From a checkpoint of a small transformer trained on Wikipedia.
Size: 14 layers, width 192, MLP 768 tanh GELU.
Architecture: rotary positions, no biases in attention or MLP, untied embeddings.
Training: a variant of Adam for these matrices, 437M tokens.
MLP neurons of a small language model. Each row is named by its layer, matrix (up: input weights) and neuron, and shows model dimensions 0-191. Each number is 128 + 24 x the weight over its row's rms, rounded and kept within 0 to 255. Numbers have three digits each.
Before each neuron's rows, "fires on" lists the tokens most often at its 100 highest values on Wikipedia text that the model never trained on.

fires on: "),", ")", "\","
L7.up59:135141108104113101172146146138175142126146061131092188155128171119112124143132127098103150151128142154131112113152132129154141158108113147121094124147139121116167136128135102141121140099118118111117114127135114130145127164113137134127093079132127131099150117132107063114143155135134126174127111147132106117123131158155127121098143144126106104138136116132039143170188130081147165120149113126165112092123139115138125080128144103133112121135176120111143169123041150138132093152124118136135153106119148132156133152104110187148139151147115085143078124140128137148161148137106136138

fires on: ".", ",", "′", "s"
L11.up609:129137095155131122097127142152178148103114091125113120108085178121161121138149124108135180164170109122124127111142158140105132149121115131154128107126122170117131157113121121152150089076118107105159089127174133109128134178111126105125114122146118103093139104166143110094116042127146168146155123170136110093109130087122119080140129128125128161088126115129127134117177109113123091176114117113134132094148100152148134131131078121114144144125139148130124174170119143138115120133146084142137158099110136142114159131151087140140159153160144104111111111099077098148154119095124125111

fires on: " fl", " sk", " Che", " par", " rem", " che"
L5.up712:132142147156112125098144147164144121091100124141136160174185122141138122159154061145126135102135129141111149139134097142121167112098181115136159136111130116162160136115153130153144126142122097120146140107131148072139120176128161130102107139121138091095116088138147149115108122126111132157113130146098134111133103150110152084112134146139122102104129118111115106117161140087138122126110129176128143153154154109099119139123081138166123084145159149087140142106118128157118136175103123105159088102097136169133085130094060148138167166179143140136110153097158155141138149135089119118

fires on: "===", " sec", "==", " great"
L2.up324:113091110119134149126139121099122157150146108119104132132132159130108130138092169130112099122088129144171124120153144110163083141170122161128107096097129137128126120129084129117131151112161137122108115119123149139171149116110108119169194066137103152126110110130172098124085111112116128111145114125140096134119105106095104161140152117071119096142097164137082137134134117133134110121118112116137165078158125110166129097092139118163117135107098146139145101173192096155105154098150149143135127104119147144132144138155140139064163074107104097121139140125105118145110104100159141156

fires on: "-", " |", ":"
L7.up764:120170117108131136115150112120149150117113099142109168150153149119137098153130145169090146138126134198133102127134135125146136105081117125140116108113122160151165160121128126110152169175139123041143121121152109137107129123138098164132127155129085143122117166072111110138137140118161108116115153156155083081147158122173116126108145147144125127106121122120081126112158145120097148121105124133133156096118106106110136126105126140117138130120156117118141148167101078150190117099156141114139113129127106123142156137120085174169086107167105065126122133120149150163110144124131168142

fires on: ")", " B", "-b"
L7.up416:159163105087135133129176137111169160067114110116149141156121132129141151130145090117137135156125140153131120129123081107146143086117118148100151143107170095094140162151179123106147132108146121112129115114138125121142127146143145105130102127138111131086103139150102077162129117093139132134145103146135092083108157161164165078128166120158131135136156112114116146171174133123095145134130112128145105086106098148136087117147115140110128157125167106126149158141080152119123145130095081108154154142103111136134159150134088170177115165145107083132081120119109142162102115146101136125

fires on: " In", " (", " in"
L7.up746:095168113182097122109112150091152134124112095136122134169111134124114108139150126148105139163113128163130143105123112110150149099105121094103130109060130139128165173140122151141127188154150089086123104116130108120149152122105100107148126129121096099129107155108117104115138132136161089149137142148157096097138126128136158116113134142140125146102069092121128109127145073122110157118134098143125138118136140069103109132143142121117148088122139158135162100118138059151132176128123149126124117118112126127110135114122098177141117151147107073143106121147172164182120127124137184165

fires on: " .", " Dr", " dr", " Do", " Spec"
L2.up0:150139150172144126119133085133150151067128119155128116123103137186128124114093129121122163111176152144085071120107142119117120136150144134111163151162116076133121144121160138109123122139072140128115137176109156137115113093142180160103133117119139108131117137144139167128161103182128125095129108125165090126074086120164177125095138146112200147132104129111146142156113104109112079135139114103141107124138121132126092101137135156126100153143105084118142173108104129110111118121133123124137108099121104102160161137128152102143126105118150119152140132172102178136125124144142107113

fires on: "==", "===", ".", "ained", "″N", " (\""
L2.up475:137119105134151148122128118094113189129135096100120121126114182131101134149106126153114124149141105150142123127159127076164098139158115125082126116095127141121113125103072164110099124134126120110095127144101138157137142130103105146145193074119121133157164119112132110138105153117149114137119122127109108116091135141097122163131161125085145162107131137161106153113118122114145172113104074087142161088175147106170144120123154134165131136101108133162131094114187106157092141157142164119141108121113131165099155135165147157084111082138129118136139105108110110157098165124136146149

fires on: ";", ",", " of", ":", " It", "."
L10.up557:119171094162135087088101152109136144126121126126118097129154142136091124162162166116064109148175126128130137137107114131136124129125122132090124128109106117140169176142096139155109128120127098115170136144115132113138134078114178108121128117114102132174116154122096101127131113105096140163131149141214110093119183117127154140097115138112149133166089098116142121113144129103123135126097154146117150118170132087128106109088118122126143119110135137124142105102115099164159149138143159205127123122112163138092158128125146134123081151166124115130128141127149146165146157140103178146

fires on: "===", "==", " mount", "ittle", "lear"
L2.up291:109083088113149155129135119119109158156142082114096144127143169124136129160097154128110118124088123154164113149132128123166081160151107151120112094120114141162107137131104152128121166125141138117119131097124147158208168106116097145157191077128113151137130125134161071121109114118105117122148126138135102126124090084113124147126154145088145088144126146135104149146139125120122119107117125124145163070146137115155127082063161143149102116103106128136128112154159107136110159103139137114155136098113137151132121141156168153075171094113101131094111121132126131135124099104154144153

fires on: "==", " Cl", " cre", " loc", " Pr", " Dr"
L2.up50:149132126163115125119142151154142131150135148119082159144127138114127111148113187150124158117134120146134048173128159128136118128180151126110111125142142122133143129141098146129150111107126126168099176145150141126135115104155146128142175128116108160123102136165101148115082104129108115053120101126111102132114125153097148137146129162117152092127164174139130159154134087123161117091148119098136120124112147118120148155105118122162119158168120118113124133142143124098073158089092130135104157096089144072133171099136084121117110102092099094136122149123068136133133146146131121117

fires on: " v", " sk", "amil", " ren", " par", " Mus"
L2.up619:149176121112107109123139154133125107122109089114125193134159102110164078185153154107102153120099137148135160111108126129108149126123151148128153134116135161133140168104143100136145142143089093106132143078150124112152157140108133131128121112187135149111112164114155139108117117117140092107130146146119090111128110090136155120132100160114104111136144110150164112072188134104165123121101138138137148118169113137113142131101160156154142083140135133074111133163136133122176126168123145116160172152089166142138080121128079137157151149138108177120090125121135145136152134127125131147

fires on: "==", "===", " Roman"
L2.up52:119124096132142141142129128134107148157145108117094156125155175127126105160090149160121145117087117138156114173139126123170087168151122168106117108104113185147117135113068150128110137154165136103125156107116145137209164136112106160145146089131099172123118130099148083114121108093108115128114140122150108127111089086094123154132151120078117115145129156156144150129139109121140130108130137126123164075155125123157151114069160139136113133101102149121138103171165121150107143116135170123139138114105136159130127121152162147077167085113131151114113145138105095125134121104143119142

fires on: "1", "°", ":", "0", "ones"
L7.up37:059167107142140121127133120132146094132087142094142134143144129162101129139137125120095152092157112146079100157132160123153163126093103118102128074121112132153155131117102119165137158131133129111130100124141138089107189090081151144120129120107066116150132135097149118119098111164105141151136091161061166100094135157132120112151077124146118151143127116170146136142132120125122113157128109151109144107154107113103118163120105137097146124147113115104097152162149145110078116160118135164114140124165151155130124125091082146104126147139141129110094154118135105114160129167130115090

fires on: "|---|---|---|---|\n", "|---|---|---|---", " Ang", " US", " Ch", "|---|---|---|---|---|---|\n"
L4.up445:119144115239105131128149156089124130113151098098137172168148138101107132142162106076129093128118099106131144134171127109133154124124136123135127111120123153136119147184151121094122135110132117098122113127147118130127163152112184123143155135089122108098124156137127118143114147088116127152136171152120118084155142116114152101106118131149116109145141095121115129142175139113130111079128154153146119110129130102140126107135109093134154118124158123116140091122142155120172116102072129082095167095114118106144110089154048152150139122146134163132131127168145153131124131109117126164

fires on: "195", " among", "192", "190", "″N", "=="
L2.up6:134100124139122140127140117119119157150113092044104118127121154123132101132115147154129122157067108145157126158148118090148103131150123148101134107100129163111107139115082157117106148146115102085109149162122152161152129140120121168123180091082083138144127140069103102132117136117131106130102113136140124115089147156093149150072152142130129148088110115138106126105132154111120161110132061121142166107163165106154137146100155139160144126095107116122120097114145112121111126107133175103105142092113140131081139145166155149099131117116179121121140109110139086145119160114137140131

fires on: " in", ":", " the", " ==\n\n", "==\n\n", " ==\n"
L5.up764:131159104177147150089124109141170129144091110124128154182130160146117136129126138128129163122115152143121149146160115145135115151135126097085134085099149133147153100120098157130106173155141135125144123090141111105125138107070146117178156108071085151132112134085095138095113080095163106156129135125160109087104117182114120134119166144151115173117152141134116150120130137107133161153129094146097115108174099077125140146129141122109136101115135174130146123125131089121093125128158137146117106091126157139117117124129136151111132155117132093114077122156134089144139150110129193123

fires on: "-", ";", ":", ".", " |"
L7.up688:122168109172122121107103133094144144099094101097092191126163148111131114173146165103079153148073108117131141136139122109147142115115108114126119121103152154117177177117132097116117182143146116085138124109139105141143141123153116134151141133136115165119126121110106112152127135154133082094097141151152079098144166129120128116109154138146109125113093127132091114092119131136089141129134154153152168108119125107109101139111111108105131127125131122138141110157124068140140149124113122120106122072111152120120137109134101197169095132120098060096109109140153146166116133110138157158

fires on: ",", " that", " P"
L7.up412:129125130195140159121112118123154160100104113123147134134106172105122131141135094167095109102113132141105158137143085117152135115142115133171123132106121131149147135109162102169153140144135125079170137082172136146126175140126126140122134107100098086096097074150147111174158147171153143125143139153110141106124146134144130077121135157128087148098106089108122170137144143131125074151151131132165123101129153111095133126178135127085114081108147128118137134132115127086103134147099091131102123122112146120116135095127125156100128157134120082134105118080147111106122174102128147177

fires on: " born", "born", "amb"
L4.up304:120111147146152115145174120139090112143111115112129114144105140162119114095127113105129078106109141112142143134137121129117143139096079148139128114119122132100130218115140105105119091101100105133125144140148077160140146131114129172116111109137074097102164132134154114141148112111122169113108144129201132138149158118116129157133141104155110133113124143136138150130119123162139141124115160090158099087068128149119136140118117131105198131108097128115168150145133171135135127114137112137195128156141133126104114115126125135102079112099168138096140105132162160116164107090163130086

fires on: " in", " M", ",", " &", ";", " In"
L5.up681:145136139167180121126132146133129152096146127113135122169132146133147134131191139136120173137094119133160113146118137130119134120141105091100159150116122139112144144132103139135130181118158156112127108126109116141173142132087145081149115107139110090124133150099154101156134178135143102162112133138159110110128182120148155125101147131108097122120123093112075096124151143136137147135139139140093100090139142102169130143154113128123115143099092181148099091121131129108158126186102133096145119137134153165067152067152131134069089122175104106139095135092129148137156122124127158118

fires on: " |\n", ",", "|---|---|---|---", ".", "|---|---|---|---|---|---|\n"
L11.up444:132134130131147148109128156112137132156117134135140153136153192155142148133137138086130127110137165118126184143152106134148130118146139111106097170119166133132169136109138097093170094116117097120128112115113111122150161152134144107155141082129133145078119154174181125163088066109144134110172095140161076094095113126162090094115149163122163119109123153117140139152141126182160077134120107113146127131158141143158145104125130133104121113130154142113144152181098149117103140117107146134154136108131130170168139170106112158167137149136142156128132138134124126165134189118131133134

fires on: ")", " —;", ".)"
L7.up192:142156094150144151110124135080128170106128128114096147110147151116158119151172156151104114126107151108116087126094106101161116141123109135077118114101144115138158139153107100093087156119135155104175150071110058132132139138103129178167109139123106105113139177118145116157147119146128107151144132127150086094124136129098106109139159172119107167169105110138123127112126135105118125142142137143170173066144102113123106126124087129109113108088151130134148174158123110140165124150077109110123159102099120149133143123144088155129102121122163147118115104124143119158112098122130161129

fires on: "ar", "r", "i", "il", "la", "ali"
L11.up541:157162153151157125147126105117138128116134117155102113143129138129153137108151130151142147126145120164130094123159127118150142132128132128128152134091122154158140132079130116138114152108135162105158154134101184108119166127126126109101133145099118083131162149132104119153078116101103223107089136123148111137078173136119131120093113119104082083091108156100086108114128048079150156133137105128110112121140117130152144103140134118146139147153110163109136134164136110083135170110136105122106194114083130122108124148124130145130087135126130130134112131118102120113120131080126163092

fires on: " bl", " fl", " sl", "wh", " sm", "-st"
L2.up155:169153144115144100127128125132161136090121134154110152164100132142171148115134112148110149170179112130118099107171144113130101136100138139104142117123124120164130163098121106113140097141132146152159145132107131131107127164097099191160109123154094076144127078144132128140129143098040162171135109141144130117098155142079142097178128158115140115088082124125120110097083116120136123132116127173144154143148083086149112124128141125162106123118125142121127126115109097175130154147150132119134106136068147142128140130120116169143099146159121127129107127115102183140119105122099136124

fires on: " |", "-", ":", " /"
L5.up183:131137104104159149091096117122154121147089126113132177155165153117139109131135146153120146103098146140136149120140089098176111115132152135089138135127139139153172112107093164112101137134148129129155145121097128096174141122095171083167127110121114156160141162085103133175118130110192101138126125125118122073125148170145108129123155134140129152122133161149116113095119103135103177121123144165139148122135088104150147136123132111133130081116144124130119119119165081124098106116109117153111097091114161134072131177124142152114102156129106147141087144143145164193155109120130158120

fires on: " fl", " bl", " t", " sl", " sm"
L2.up177:167149129109135106133136096122171145119106126149106159166109127145172143126137123172114143149183102137118105095156150116130106141093146149102139120122132123178137155081131100127153118126119145132157127146120130126115124165113115171145113123167095074132137088153127132137112152115082158172148104126148129112092144167079143087178133151126156123066086118125136124100085099114137128126123129157141164141143067097144131125148150120173126131119127147121136129113114101159130157146132130127149122122056134128144140119127108155165088129179116133129097147113113190138129123140091139129

fires on: " O", "S", " D", ",", "F"
L7.up102:141128104195125111116169106119147175084095121096155133160110145162139128157135118131121140109134123080087141156136087137086140125115111103114159140137100127146148121128199105131116122121101158109107151115133137132126197134164126160128120137123080104117119135163137110184148112149105129119151125142144097137118161138125147096147129149171115133121077110132130129151132155148136080123128081143121113119110132125131097138162145137071121115134155143089161071143109124106105143170125079137145138074125149153098154104127115156138134145146176118124100111103124101140102124148128148105

fires on: "==", "==="
L2.up329:156128100121148152136122124126090167153137086119106147132131167130097115149095142156117127115119131150153093139164150099169086154153113133114113099115137167156111133069086173149112123128129141118102141131108144146175191144096111162147180101124108149165148100119143088128099140101107103127110088139108096122089112115108133150128166111091130108110149141169127131114135138131143149090113111110127171067167150117153149116082146134142125153118127117121130094154161110162103140127108161119154118082111141158136145125146099147078158081121136147116113117122132118133111158107144114153

fires on: " O", " Ro", " [", " whe", " exist", " pro"
L5.up341:114138180108112138119149163124123122144136110129116158158108154125109128189094093138125108074128150108123106148119121116129126091122134135134120139171147094177139149156129180150094170152127140131116132091119119148142182132119147123138153170139123093146116133127143136099121125117102088139144122139146083112093120118127136119124125171111141128138090084151115087132121131169070113086097106150143106152160146114121092130141131143181108064123151135112052133087126144131147144113120144072158104112150154136121132151102103126126100101122153166137119104128092135108101143119105158131

fires on: " |\n", ":", " |", ".", " +", " "
L11.up510:126104136143160118133154189089134148137128103153123145120160175162113119127134105156150154142156121155127115127126105102093121102169148120107141128071164157147134143131128109109095139144156109125155152173152159127144161128114183101135137053090124106108120156137142099127116069121145133140132106118170094115110120176082083108135123089114116151134157137106124114110120128102147104175155096141129127075178131125139139102133121118131179139161113120160139165132150141090114150136111117149124100154113142158111111115093155142159158150119120126121108113118117117172084137145129139138

fires on: " born", "born", " Born", " Democrat"
L4.up734:079137137137165111146167127152094141135107114093104124147118143160115130126154135116127083102109131107134153120152111126124126154090091169132123134118117115145138216143132127107136085100110113108137130147125095166148138142089129174145114111139089109104154116155124118166162121115093170122094144132179101110118146141131101136128141094157099115106111138122113157137136136169118147106139151120153097086073126165106132110130082144118132126111069131133137143135129147133139162132137094129210137138117148124105131131089102129103075125097151118086139126114160144115122094111170130103

fires on: " t", " we", " sl", " sm"
L2.up228:175150159101143088149119116134164138104119131157116144156111118145173138119148109157107144167191098126112116092147142112121110143091124126105130113114125118167138173099122093116126109114123132136153147144130141131127138170097137204154113119153091065135131113144130122143129136094080143157143102136167128116080146162090123077177126160116141103079064116123127125101079120101112149113119117146135153141141089101133109128145124123141105127110146139123124110100111095157151159160146142109129121110100147133127132129127121158159091138166140131129092130117145189136141098125090136139

fires on: "|---|---|---|---|\n", "b", "|---|---|---|---|---|---|\n", "ess", "|---|---|---|\n", "|---|---|\n"
L4.up6:136170143165114102084126170103177115129099116092129146199150121146111129147162141078053108144107104135147120104153132100132150151160087090119143121143138138123140132163143127120102137121094082109119113174188110108116124127146140114137118110056115108152131169094165148109094104094101121154135142144127125125107144119139126127094122130134085112151111113134149119143163112142102108121141092140140134153128133135146125088134156115118189098135152103114135138113140131149165112132107140123099116110121097134131131092171120163096162148116121139154138098130136124119126178108173107129

fires on: "oc", "-", "ene", "ER", "us", "."
L5.up154:131119114141149195119151119087139097129108120139108149144110150199133136169169168128098115130110082166106124166133124126142139124141118116097116155133127142140148150143148170088087143104104162091122153150154149133109119135142141160133168124102130138123081162145143131143141113160119127142115134137153129121143145121135132136102148126147147113097150138134112137141105102139128129113109144098135151173120133142128137107128157113169088150136152140077103079123103085118094091158077126133137099134101107150116113102063142141140162124134101138135078162115134190165163170162141110143

fires on: "196", "195", "190", "″N"
L2.up68:113131118110160126128175128104116167154113084075121118117114170133108145151119120159111106177083101139141130124128136105168092124132123099116108108138148177103107119128077153109114143119132111100126122151102136157160165141114136145142166092122086134149141142093103107151100159138142134195111125145131123108083162154084110149110167139101132136121124116155135146120110178121130171137124078117144171112180147109153125128101160142147123146082114130134131107126142128136094118128123175113129130113129140184092125121139166157079114130105149115104116088100124113161115157104149142141

fires on: " |\n", "|---|---|---|---|\n", "j", "|---|---|---|---|---|---|\n", "|---|---|---|\n", "|---|---|\n"
L4.up617:125174119192110139125131143118137114143132080086123176138136131139100125116170122067114100134111112134144163105139133117139143138124094135146154107137144146140134144162144101103169125121129068113145113166178127127102136185130177148119129145081131128098066160147131133102097099090148136153102176139135129132109147127120136122098140141129122141156142116125125129119159140095130117084158098118122138147131127123152137110124103086163212094113131094141131124131143130150134137131108138041095119098116120136136086128122119166154156118121130166136126127134148152110146126133123143155

fires on: " died", "enth", "now", "tained", "vironment", "oth"
L2.up560:125077126133140139144167122145059157131096067121140096082114170166123137106110078098125099141113122130161119121111120121137113144102102096080132161116115164143122168095117119096143119120125123149154145121139141182168133168124142123112099151157132135115131105156153106153127132104136093105096102108120128139142167160132175146136142148109128104126157133160119148128115153122124147113138099111138101098152117152099171114133136200138119108123116115151141121087125175127108130110136140109152112135155113170139111134129103124137127096088129189189111122147103150103140083122152120111

fires on: ",", " years", " year"
L7.up490:116114094123109137132140147141138137078114096128124131107130103126110133133139096180110156147158141144117129126143099115143137063125115110101153109098109111121118138130196117120110142151121141106132106113154102116144117150112105148107127141129109067106101085146136119165128134168155124132126130162101115078095121127095130110185081140120121154126122106098076131108133137134153090092108099174128103171147141113127134117178102142048121094129145128103129165126091178148134124114128104147128146115097149152129136116113112164127158181124138113132111104084137122151124092125111156168

fires on: " the", "===", "th", "′", ":", " Mar"
L11.up209:104132079148124111115130109122128115159086132151134124143129144127096143156152123215102132145141110177093113152124117128148124097148121138126135145110095181122151120093119146136149119105105157093115182122156153116152121101111138139129129134066122164114147083115084100103105109096148172090141094138147118110100133149128155111134129132099115152075141129149125108115137104146116109151146123130173132104147126162116186150167135114084176153154096157115145143144156129115126106101137150141120131091145149128144095137109115107117150124130138147166128152157119082108145136123184140089

fires on: " |", " |\n", ";", ",", " in", ":"
L5.up346:138157147159177129117103122118150139128113104116108149164115190147125127143099109139132122134100150120122146074147105089140117118130112089101171123091164161157159144123128165121096140137142131120131120088125112133143143139105167117088180102115094108119122184103134152147125095095149119143132132122123111097105152144149116114105148121144122150135111110128106109098132123118100195095128088145099115114162100086151145115143134126147123086117122189136133121108141099136124166135164109078147117093110118129111125192108101154125084165142121130129082113148111129166147130128102176119

fires on: " the", " |", " a", "ittle", ":"
L5.up98:132108146155159111145126156135159163145092116097107175155167181118131109139151133164121124118111122141124107131149110110125122105130138109118123119146133157146135130124093190123092129103149159098121143079125149122202159147106147078124183091111102115113109161093122088140116155105122118176103139139134085102167119161124097130121157143119114126122112130156104128109131115169122142131135125177138157122137130087156127131131140106149128099102106213118103126109166093139117099126168120139112102118101135166124110142130120155075128155143152119143091148135134133146135166136126160112

fires on: "===", "1", " sh"
L11.up412:072134110186147107099154093116123138132127113097105122128136134123099170118132127105134173129146147144087124174143105119156135159120129170097123104119071154140142144123129129133140136104100113094078112149142134125138147100110101125134130092172105133097078106141088070143091069131146161151149126140094135098114102132148119125141110106122111164135118124153158128133146107119154114164161110111114115054142124126144113134104085109089147169111116119135142141145151151092147126145107105149090115126162124147135153159129113119139149100172134156172141097137110104112160091108118156116

fires on: ".", "M", "R", "i", "-"
L5.up184:151132109119153143124111118153175101138105109122114177144134111154137132149152133149112167120100143154163100143117136133121139094126137134078163141168137121109152121131111190134133154132122147099122119102130102118145097127102183124141118083151111137146119107106126143153130111148106135120108185166150119111160144126138127103126124124117139152097128138135125107136136107147124165128091164121147149135111093068170122121110094153202117104104145135106123111155089078143108123128129110159093160097098161173109148153060115148113126106132089120112087127121155170178134132133111166144

fires on: "==", "===", " (\""
L2.up447:144125084113141148129108132098100185137145097120113134129144179126109136151112144159130166127136101133145104175177128115163090148154124140069096126091117161134111139109061168143130119135172128121086133144108100152148157129112100134146165101107135153151138094104142134140107140109144116108102097119118103131098105119115130161120145135097143134095150126192130142125120113122125152105111104093103158094168142111164179125109134128137139139119107142149133085136189114185111110135108170118134118119102132161134142106155123155085158099121115140149122138124120098159120169103155136146

fires on: " |", ";", "."
L7.up482:128163150166112128095093147103147140119116102090096158144135139111153070162142177162088132145094104137116123124118122135148118126090145121129138090125133117151158154170131122116116176141139131103183119082132117129134133129069143135123129126121102119135103160127122114122115129135109109145099174150166120128149167074130150118094149155149137103118099131142110120105133144142094139156103140157139171115124123137133044133106154131148131126130127153122129122121129076177124158103159130177164136102116121104108136135129105157148075136165125111103122155133157162137120137120136195155

fires on: " con", " in", " an", " a", ":", "==\n\n"
L5.up181:149191110141119144110148113118167094143122107140107158170133176122122139129104103156139156123102119152134124135141098090186122117136139095117135141099154193130146122132080173119130166130148119141132136074130120122162151133078155129149132120126114141100114122086098128152105138112129118157131135133137096072159136123137120123093129107134117169100145123160118109132133144139095167105123141163111135112138112088137158164112121116118147090144115169134098086145145089117119159087123159099115109103154176141058129122110093156102127144157097131119085140146143113173138123110114130138

fires on: " fl", " bl", " sl", " t", " sm", " under"
L2.up260:165129151112152094139137101135161137116111136148121152172098131135158130106119110156108144168162086134114108098159151122131113128080125129107124119113120127154137150102117106099122123139125147138153135154124116141121143145094118185151113122164079068148135093137149122134113151107056125165142093144158125109096127165079136098184135139117144118077060130144133115072102113125146147139117127155133146147142079099151136141148143132169118142100129139125125125104108097170131148160135140101142124130083145133122131126122110173162093147171151135137094138105160179136140114120107129140

fires on: "r", "h", "il", " he", " He", "isl"
L5.up110:179153124148104130146131133159168080102143124141124139119117126121160117156164161133094149121139091138124125107161153127148123148127168164133107140103119114143146171058118120131123134098059155097140135127149131094157145133129156162120115109126107112115135144142155096143100100148141165124058121150162113117120128193162144105130122157139147126034152134143123138103123113078106124088117138164100133151128129133150164139124135136144112140132135124083129139165125122098097135100115096116147102102083124157130136128110086154123111113133111160168093153131139124132130147148120152130

fires on: ".", "–", "-"
L5.up365:152170131122156104113146158157149131097106120117084133170129151090190124143123138143118148143142128125096108181134114110140126113098151128105134097134144163118166124096098141162119124136134143122145125064162120131141122152098154090126122137127092115123117173119116120115109098128148136172094148136132154111152122118119130095105129146164103125101117123143137113113150120093093152174117105111137158151130079086190120148152107136096125098096131199143129138097104110159115136122132138153179130119116164128069140132150111156096108159151126165114091136139163137128126119147094163096

fires on: " |\n", ".\n\n", "."
L8.up751:100132114161106096095121141062137137119107140147101135147174150181138110197148140131121135073158155138132179161173122111170128091161117144119133096093135092133164150092138092110136125139125133092147138080148135102134146145126114149134123133133103108113111119160119115158103126150183201170143153131140147087077131141162147102111117131113125115128149111116152110175138098156142126160143122154129095167155122136132149135133096117144141074143122129121153140166133104118149168149161151135127125127135132143134120122113135132159166124144153148152130118119127101162165136121121153114

fires on: " |", ":", ";", " a", " single"
L5.up4:121156110137136138123166117139143154165134082135131178159161173134114122160134094144142153127099166136109137147145110122135118148139139120084132117115135166131151163146070144112090107142144133116144135110117125115146131116074151152167140124163097118111101143100115136180080142090149090149106141134146077091094140176137099124091185117115142149139146129162133133140150134133116160091130107148100102101149096126131158131123109138130127110117104168127107099131135113121137121110173117052145114081135138143081140155147132152096096128149111125157077123143136127146116144104106171119

fires on: "===", "=="
L2.up751:135129101118144153112119126095098170143159103108112141147142179137104122143100161168122130125116109142151114150156127101178078144163111153096105110084137156134118122093075154121127122123157137131094133133105149145168165122093093141156190085129127154153139116123140091131097136088104100116131114121122086127095116120102122160124159110087133115108129137162114135131132106123141141094111092112121165083169132114155137116089159122149143154106095135140135086158174109160091162118125165129137129094112144153122161122161124146059134080126103127134129123120113117148112144122137130158

fires on: "==", " dr", " Dr", " str", " eng", " rev"
L2.up484:169151186171102108116148128135113131153097125101099129154119177142147126147064140144128143126163142110099086117123137120150119105165158112116129137150159105149133123100140116104134101132081134156121174156156150134154158129149174136133133120124114130118112132149084151087081131144117123089089131119100089101090172136160138147133124128114164128124142167113096117135143130123141116095156131097133117134123141120132081110062104144132117140154101102145118155137138147158127139082081154130111112103102142117159159147112126104129122097107093103163167135138059134130133117170123105126

fires on: ")", "-", "178", ".)", "181"
L5.up127:149157108132115129129123139107152107106164126121127139153144114133146146148148123130129107126098125131103082150123128086159155090117119138083087108058159144104160140098085155110137123127116168109161121104110120113148089141120171137159126133129045102114120129108127127132119128160107120140128086150134131119131144162113129114120149146116085116122141106129105143147151171117122153146124151115107125058125169093162119126100141146090128081132134139108121117142116084139104124134115100165172107097096148168084154115152159149169114148155136122123108098161114150173102156133158168151

fires on: " born", "born", " defeated", " killed", " United"
L4.up694:100142143149143116120145145120120143127128112092100136164097142154089127111135118131115103106114136119126165142157113099128127140089085162166093144106108121114131198121148117108124102103141089103149128135130137168142131155133140213130090133119078119130180089129124126116124113118094174133098141134176134144107124118118124136132143109158113115127116147125105150156140120137132164099121150137138108105039136156119099118106126132117155118111085130106132146121122141146114159139126081148171137135126158128130132127064109127111096164102175090113138122140188141097152096111154142110

fires on: ".", "′", " (", "–"
L11.up606:129134109144110106079172135108152123128123099143115115131121093143147128155119129116092148129161098144171114153116126098149154099125140116135117130115122139119124224109100091108146136144137154118161138167104162096147151122147161102138146112155121099128090138132136133174129122138193120095139128144140118094126116112052113098152101122118142150115144133102122077107133100087093074162142096085158126099147151171174117132134129154086146113144118098134149156155116115104118157119110133125167102114151137131130116125121100147142133166120087118150118119102123099134147115128120176106

fires on: ".", ",", "–", "′"
L11.up670:146151104169092119143180140094154112132108090087132105092112123157134159125104143155125127116133103117137123151142122079123148100130173088165158100153142124120156174079152121122106130129131123102144156125151158106157129152140126132146174102086114082115108147130145136155114098110140165106170150148132090108126108122084100086139137155142132143131127121084112108129130124103152076169119082098154129136149129118147134088095124134096124127078124108135170159132129147125094136114120127136153135108147138130089139116179127131092151128128091100143101090133136073118133139148113184136